From a checkpoint of a small transformer trained on Wikipedia.
Training: a variant of Adam for these matrices, 901M tokens, 3436 steps.
MLP neurons of a small language model. Each row is named by its layer, matrix (down: output weights) and neuron, and shows model dimensions 0-255. Each number is 500 + 25 x the weight over its row's rms, rounded and kept within 0 to 999. Numbers have three digits each.
A block is one neuron, or neurons of one layer that tend to fire together. After each block is what it responds to, as a language model described it from the Wikipedia text at the highest values.

L3.down243:521509495493466492493492480486475497517512525504470505523502542524520449477528501536478522539497466519523504525505449539547480518460489510510493510504492470502509459473471478488503450528475476520509440499465484486519477472487489543474514538527526483496487500491526515457521506499512514491499534462518512520513500491518484507547490458575483539503505498496497515504496540498524500464487483543488533452473507483517495511518519523492519510497569523482486497492473495487501516501543498476528482508486506468512491460516483486514479504504481510489493517534470515496501522528515506472510440469482481460467502526499479512532498481502506498479491547452473538515484500475510488519503493484495502491485535503501480502542468458536465503527491491538468501509514451493480506489499508
L3.down1611:529503470517488553469528512493498520467523493537479537502518502512586493545521505509531527522485501504533492502503495532475448445487507520517511499460500505484521516498508522482483469548474480551497483489481531490494467498494541511492502500471521445512473471509475497484499482501492502479492452573492473505544509508496520512503502489551498496474463526491474475508497479517502519476487484475519510495464525497541512493470489530494510489491491523467520510515476484538488506550485501522466476483534486526532496497489520458494492463506461485499508502527496509484480478521534514501502493460494480507433520522495515462502535502470483516500504486529486533476559481498525507487533496480515501487494502499499480472502528485516488506478494496462513483458519496462414515492504513
L3.down1864:526499524501516547500497508507500527539474509479461476497479512486488492459503516530507481507504487437529498511438500510503498504508511510517492535484494466484468488487538485463523457497507505479488463500430527523527507527480466508513501507525502462446478503457480465515529487513476461536482508487469504493523500504488477513487489506544525518489484459484521499484490498502533493533484518510481508508514514492462490533475500464513466518507461462469499496496504540523545523498465525527535486497495553486491490476490496435499474520494452522499462506515521509479514511477488517495503516476485507504531474550493518544551483507529541495494525498538497526490484506494452469496519549535510514493448469486505510520527491496520469477472483504487462523492472473490503505545538492
L3.down1958:463559527482527514525504466516502434516452476556514481492465519449513512493530543520496497472491527510521523530527517470496492487500504555469532533479484469488495520441498497578517507539497517503519491506514458474484514475504523496503484496474464492532554522499500500490510475500504512476505501507507482502516527510497495520512477474529473534508489465487511486506521504463539529509471522526483476500455487487477500481484484499518528498511487488492521519483488503470505489518536527495515486525528466519489528529508493507502559516515521459505443489476492481517492458553484488537481496514464467476493508516542491503502499503495482491511523517497477526539493450488524477536483512488447484542473489526470487480478485482509474471519437470480535465471472530525491494487492521
Responds to: Compound-joining hyphens. Hyphens, en dashes and slashes right after a word inside a compound or name, such as Coca-Cola, health-conscious, Spanish–American, AWT/Sanjiani.

L4.down187:489530498503539517496531461485459532518483518486512497530527505516461494566515496575491557503454514510478486462488493513486563520516481466519496479481499515473515450513498504545502503476527501479484473506470469495495458492447483485519500495512522518549483526495495516471515537528519531457472526515505509531527507540490461511500518515571484500479485516499550494520500438543498510526505459499497530509501480511501514503528493484527500499491553512522524505494519518490495532498525488516486518467503479487531536478515516463506538476493503492468493517468434529481491521451465511475522515504507534482492489488517487495516520473521545456474506529494522473531515509497489557471503473487487468538513517530472453462478529513506543534535524508531506508517543545487493551505496485
L4.down718:532490487525541501486510494540484490485498471525561508472452529492507479508475495531493562468475574505526478471513487522497497476476454533476481533513480466467463540495524475485518561515513524505486488515494490495495431498512504503486483525533518519512511474500478494480471510510484509531506511502483520509502494525516539515484445525542468509501490492502511526461466518517507511534487498503475525486512507497472492491470498474492483505503530513525514509490493487539464490488530494521452505503492539508515505440474512474468478493490491528483479523495447513502539479488509520485520469478509514476514474506499553491488485529509499494481502527521503488499501508461540484502553498521509540460482531478510459495483472507522520520496494535499502513515470486543465538527520511
L4.down1240:493533517506498521508476526524447523494436503551485517482517495522525518522540514528498473483504517535490447497538547501514448489547526469478551502539513510514522493489501489494534520465516567547508513479516527513504471534477495510521498481470529490531486514469495526472486520501531554532477473490521451476523449528483491534496492508568483501512497471495482519470522477511491517475505470490451479544516542514501486483511536504491508490477518502474520504498490502474510497479544471518503553481489502473489495492521512508540522507489475487485544486492502518518502501538465479497552481445421498516485473546459517500510467526525531462478523484523465510493454553459519519470468504495497465483493501531476494539486543496496540499489446528521497509479530501488518514472516486
L4.down1260:535499505479498530491529490525508476513461494464492507513513509522523489554472510510452513495472510534461542472507506465511513482503516520462450504490455478456483509490494514504487504542537510499508458504550508514494482501500519482533489476497511500510454505496499483469477493495562508516511548474524526569506533489494482456478445496584508539511535475526508513491485559539478481449532524479536475448493494482529528525481494508497473493499510496534473507486449592507528513504480422538523471490497516481534499475523461510535530500528521518479456489507494538486481494488500453552531471479467457500516520525477475483519512507526500510473517518478496497566480502507486503507479494485501444497511521481506484482519529481519490501505468500479527481518479517489474513500516486
L4.down1372:482498495504481462524509517531501456514487515491501496469492487502488489499549484509502486507531472506495508505506538499516508470474519548482470560544484497511489507495476512476471506514505498501495466541519525519507455490489499459545472507495514485493526523521517506506565493469528506491501461509554498541498520498513491512490524479525468509530533476507499523481531528493534531460538480503518496494502505501495542501516459493470504457480536462509528483540529524507474464439499497502490503520484540505473559495525526471467487476487464487483450467527533482535503470514526509468504523495512506485501486446518505474487464526481480482489489517543472496467500487470514512578538477506550496483522487494465485502468465499508494492494463499512522532511503550470504504510481460
L4.down1892:505521522511544511459517489498493467472512441522482501510522526479463511509530545472488507526477486467523491544491508474499463475525527489489500513544508530499511506460491520506474497499443446512506499481499491498486461499527540540530481545493537495555449493489534486476523518506485491509549549513487451477496539479513479486467501486524442500552476506443505495492469513497487503517484500514503513520444484502512498459495449500468518473487522457488469497473492516489495506517470489472523480471510491539445468484487537528467556445474606502498458451530497503476487482487506502472502540494440506460484525501508478543513490482463550500530465477539487532455527526483540524481519498521474481524486480525517516516491489491536526530491458537506489522436536495460492507489477522
L4.down2031:513495486501501470532477513515460439509471503505507526503494460524485539503550488522547488491433509506471492522533498506522492487508519494478555499491457486480519495508458501515501515491501470464525454522500482499477460487503510499510512441494545480492521557488537503504518546489470471508542482461487516476492518536529483463550537505491517495538456499511491441495478522522534500506482511507525527525511513481522488508436535519482493505474492533502493530479483544531503472481505478507488485484506477492496529477514523469509468519497488534531455500520454501511483518483502493490515470495477555478512467473522478497506499496522515479542509523498469502498497525507506472490516538477477496477487520547467498491479507494505513545484487531488503467474477512457505486513532538
L4.down2131:508527512490471525518472499534475499500502488534497510476472539487508520502539521498490483469470495506496456516526525509506532461476518529496487531486500481508495467490538514548486501481509500521497463481507503526482493492528513539502456543485480482478525513457497511530479446534444511535479468454527474535490524445518510516477489510481494513526485494488499505498476529544510470549500513482486510500466513498510473466522457509460496460502502532563504471511487479543517534476537536509450443443483491493444514482494503489479529510517520428489486532486497459459508481546498531478484499507486434480528453564505547508502487487451508520484490482539479511514478464484526491526505462502487499491495474521505567498537514512519510499501477467472521511466520526503536491491499516
L4.down2176:495499494498468508502488495479522529537474509495515488511508550537475490471498513537475495512462523522488481437497515524472505478502518501502550535520491483536510519522563528490480463475491518476474474504504528505518491493452478465546490500517473506538480518481514512474456492563510493509485518460531472534460503512505493510464495512523487477534494485517535500556509517466493493466452535430438507478506475491512514480501482507483461512491522490470526475523490497508500516479506471487518496493545509479518491448487482506531497513426480434480486521497492496515457486485525509510518459498502512504527519490489493520517522516508477495469517490530529513467494471505518468481527488489471521496516529464512467502474528472488505474535522506469497495543514504483480542496502552
L4.down2195:506494490492520511528446503507505484518504491456556456500482473494485468495469495483517480482513523510522482470492519505526512531444503469530517534510511484503482509525528509500504500507520522493491521494495500505528526476538520517526471495469497494513497495477516523457529510473467516486540560510530494543505516488550473543525473542464464536504522451511474508519502505496496518519501478473537501493512496503485467527467481525503529455458519488561489461477505485516522486529453493509500477466489498518534485467485558520482493479526548483501466489518458571502518528503489509465481473507537520500505458448466516526454527507532485460485542533481519486489536492496500474530501501546510533523517529492516469505540501467449482504510465479505530509504494469491481478508519521
L4.down2459:524490495471539479524474484499481518469491475534469521453527566502484498459491518521507529465475508483439492509495464478477493474515448504497490493432486491528496516514502489506501470514550516522548515508514492448492474500493538506482508486546532464505543502551521524485469497429445501474531437483490491550511565484464516470479493516499493485491489542532502536485493457572471491537518513532485454537499523448523501521502462479495464496458516461485523497528513520483500488529468465505498465514490496513476472469487532494528486538534530518491491511526483453530472502517462462460522536519440513541488485538472520505515491502480514505534532536468511523537519516511507539490489517522544473499494504528473436520520465472488480531518500492475474501531495516479488488454530493
L4.down2527:491527472499514454492523475505529525476557483534462478496527502512523504511474494501547526502507485495470504486509491525471479517483540490552539538498501530505534516489467468508486517474525488545493518547526551533487518465486487463513538517480491490490444519461500455432504490529515534460459476512526497478505519497487522508550552523507493533518491494475497459512496495535528465496476470469528492505508524493445478508529456494490490474508529484524523455529515415499509506454533543461515476513472514554515514475479544482503489480512487460489454486482487499505531509494508534490503500517481513513499488553496471516511504475490457521507534483472491532499507481516533506478479529519527504508514495529508530532498480498443505449522478455514510477503524505480518488461485475
L4.down2593:482522451479502484479461494513499489487528501503458494497495464506490512497526499541532493481469464505507511465525550494490511473512518560467485502555476502474495477491530503497453503508450482499496468518526504452473499494455457491492530536473497503512467539498485497516478521523496499479518494472484512511499495444510509513495521498489523510515497426508552508471488457491532531458474525477454465484492526471530470499469496479498517502474517446482538483521517494528447491504475480517493490504519519493529497473496557480512504505474493494513503514499484513462505460473486497490489536488493500492511490531494532515492500469471502492462494523527502498490523483515498506521535534483489462501491471488492494545468498485497541496513446503495503540520493517481529511529480509
L4.down2686:491476482514511466492512490474481499482511507506518474553467488464521458530508511530522470517484512530517529491459479474575436519489491480520512543493470548469495499489509526528520485462521478466492530454490523507513511517493512485468506531484479496470509493537491480445515452532478456448514444541457471517471557487435553497462492549555533494502497505518502513510449456531541520548463518485456516484513519504494515508482489522483500516478521498491477456549507474521496471462512523504515467487513480453494533450519509523497522479472497498500471506503505512503526481505487515483554484504505515539525491517488489507488469521536492495468488506518466493524509482512507510525548501530490512470475423468498497492507501476456477532495477510514531499522488463499499470541485526
L4.down2930:491494495482470514524538501511469502462522461509508489498528493525487520496504510480503504501463545496496471524483476530502496509507520573495524497480569535490474480484481502476519506490501488488553536496535498486485477472472533518522528480513476523475541477460516500490466448457503515460496526523516514540520494495466510505511502531498491491497495497458442503480478525483458525508515501519516514529459515512524524440489498514503471485465554514471482496476467543485501469492512470513521541502516491519551478494498496500520523499541464531529540470534479508545440469475472465478500470489484507491473524481512515480461495537509501472521514548503491477483526498472482556513514539501478527499483517547482512493477503493520512493520493506490510489505515501507502524506513519
L4.down3042:498492521556493524516512512474545511514488527492475467535495492493496511512491477509500497544491502491464542476510500485541492495500521499467480525512475472472485472500554463466516487479536523534505471500532548445495529534494518523498540530475491487453441509473510525467524463498507503446542521540509508502494472516537517514505486540518531497506527560498490504519538562498474476483457499523431520503531526496469512481524537537493510513511519517462527473481495480473536475480476485484482499503519499495532460496510499463510496472549493502502563510475465486488459494465468517520509518475493467509505487473503486519510488518499530489468467471505484480463503521422504495493500498511516521538470532510476462527489533455492491462484503531530477507480531441495458554508482532
Responds to: Name-joining punctuation. Hyphens and opening quotes right before the second part of a compound name or a next list item, as in Al-Raed, All-America, "Freedom! '90".

L3.down80:476471499494512480541456519496518491512538491517531526472550469516474516457485536494467506518453534519501489553454490486477461549498513520484479535496491524481536488477521526481495542450521485519511539525535521486510511465517422450469491486506542500506485521479524470502523505544461493547522452480527482485488463517516464531521478516480508480480469511508497511519519459485488492484478490496514547469457472457505490465495490460488492521479488528520481477472506507485481503494495484465537494481504471519521483466497517496532466483504494474479530521523470524464497548476539460514461551489470470504440490453520494510459525508468517464521500510468546525484536492515461501448468495506507479496532470526484554527515493508486486510531531539471486484494538524506514514488493487
L3.down810:531493496541508498515495515486470530506512513487518487505487483467525479479505497471561518545465501491461456512522517497496480472512485520540533526513520534493489498509479492487521510528498488501517459485481482509522460508506481483469509533486524505460500514434475449458531501500498506468468497511516517508520507459486475544527528512560536467504475509506500502503460462518540524496466469507481513467501544519504492555532479496480488472514472537495523482473505502518499487539517494501498477474480474506493541485518501496527501494507511515509513486534466530478514496501533490482519478549492466507487497529453504489521532484529509530502500507499487476509516501500509503518497525469487557471481478467454506464502522497584501533515515526491497484518531512488471512484444504
L3.down1787:551525490513481475497491513479504490527540523477455524535529528513464513528456550523501495532453522493483503521514503495503482475525501480513499483514496482476492450446440517518487537495482497528493477502520525474517476525506520478511404482459518483498501532463538497489522481500471493511561492544553517518500477508536482532524510527512525496494491494511458511526537489457466474528499511482534487460478458471485487472494482503460518476496483512520475471501524478486460475504458561536484513521522490541507515495507500545495507501486472525516573523532479487474482539484475530471518522515483486510501525529528462467492496508533483481456497490502520450490537475539544505519530520519489489509486486466492457503481505524497476553476529502517533516501515494517559503509524497
L3.down2784:522515514434516523515461488504516503509482464522480573491516521484472530487508508488523452517514518491497453514499498509494504479494566479490482529539518529488493473508533539468466459464484553527526514487469514505457544510499501475477481491513528522543472488530513527529533480546483510531488462527470473553552504551491494468521502536521491498472478509479478527492511476510474489555523497530488503461442454494480493534514498490526496490498488489487521424479466476468439491542522455511489467504490491499478518490527476530484453531457460471505480453505539477473478532518478521533478535535487512505483497507519478484472531443542470533473499519490502518495500499519544523496494483506513537546491514518455517471499467543486491464527509477471543486496491499453487518522510558
Responds to: Table separator dashes. Hyphen tokens inside Markdown table separator rows such as |---|---|, mostly the middle dash of an early cell, under Wikipedia table headers.

L2.down2591:525506498490483480506492489495521482463457465500492475493505529506508472448460515485516508526549524492496404521483495496517504495472487535525497486468494506510477474461512478513504519487494498477492437501466511489479476520482486504537461430505489478517524496483486508525548511441515501508508486513515561506497511500466519546536475520549503524503484443466473492500515532459517472499471500482510482472525521452514524501560472528504491506524512483483497474519436487475473561501486491523471547500528506489458552478500491520492543467496484480487513480502498482483486505494505472520488501503459472474537506478507533529458498481534492504507499528513477498534514496491496476500515511535518474491490525526543481470485496504521493503543512500553527455490543520522564495514460494
Responds to: Markdown table separator dashes. Mainly the third dash in |---| separator rows under markdown table headers; also frequency adverbs like often, sometimes, frequently, and word-final pieces such as -ent, -s.

L2.down2390:526492524508514487528525491494504502479547484532510489510493539491515526517483492500467494503501459511490486504519533497502468510502505475456523531503485500490481482458477518521475487494501485540515471497444547566488469499506476505499493508476530488463490520499541545502493503518494526499487515536516493445497485469473501536454460529512479556516493522476479503469433475505485446444512442460528495472479490492490492484492522492473468477467503505520493465538493529447523551478492484483470424463508528500497523515498520527487514523537485537533518517482517472506514472501527508470553583466522519525491497485490501488519477487495466475496486493511483480493491502520531492475479522504519538490508494511516501521511462461506474488493531428520517486457477535471462493521525533
Responds to: Hyphens inside compounds. Hyphens joining parts of compound place names and terms, such as Niagara-on-the-Lake, Indo-Pacific and Manhattan-bound, plus 1909-1914 ranges. Weaker on short function words (in, at, a, No) in descriptive geographic or tabular text.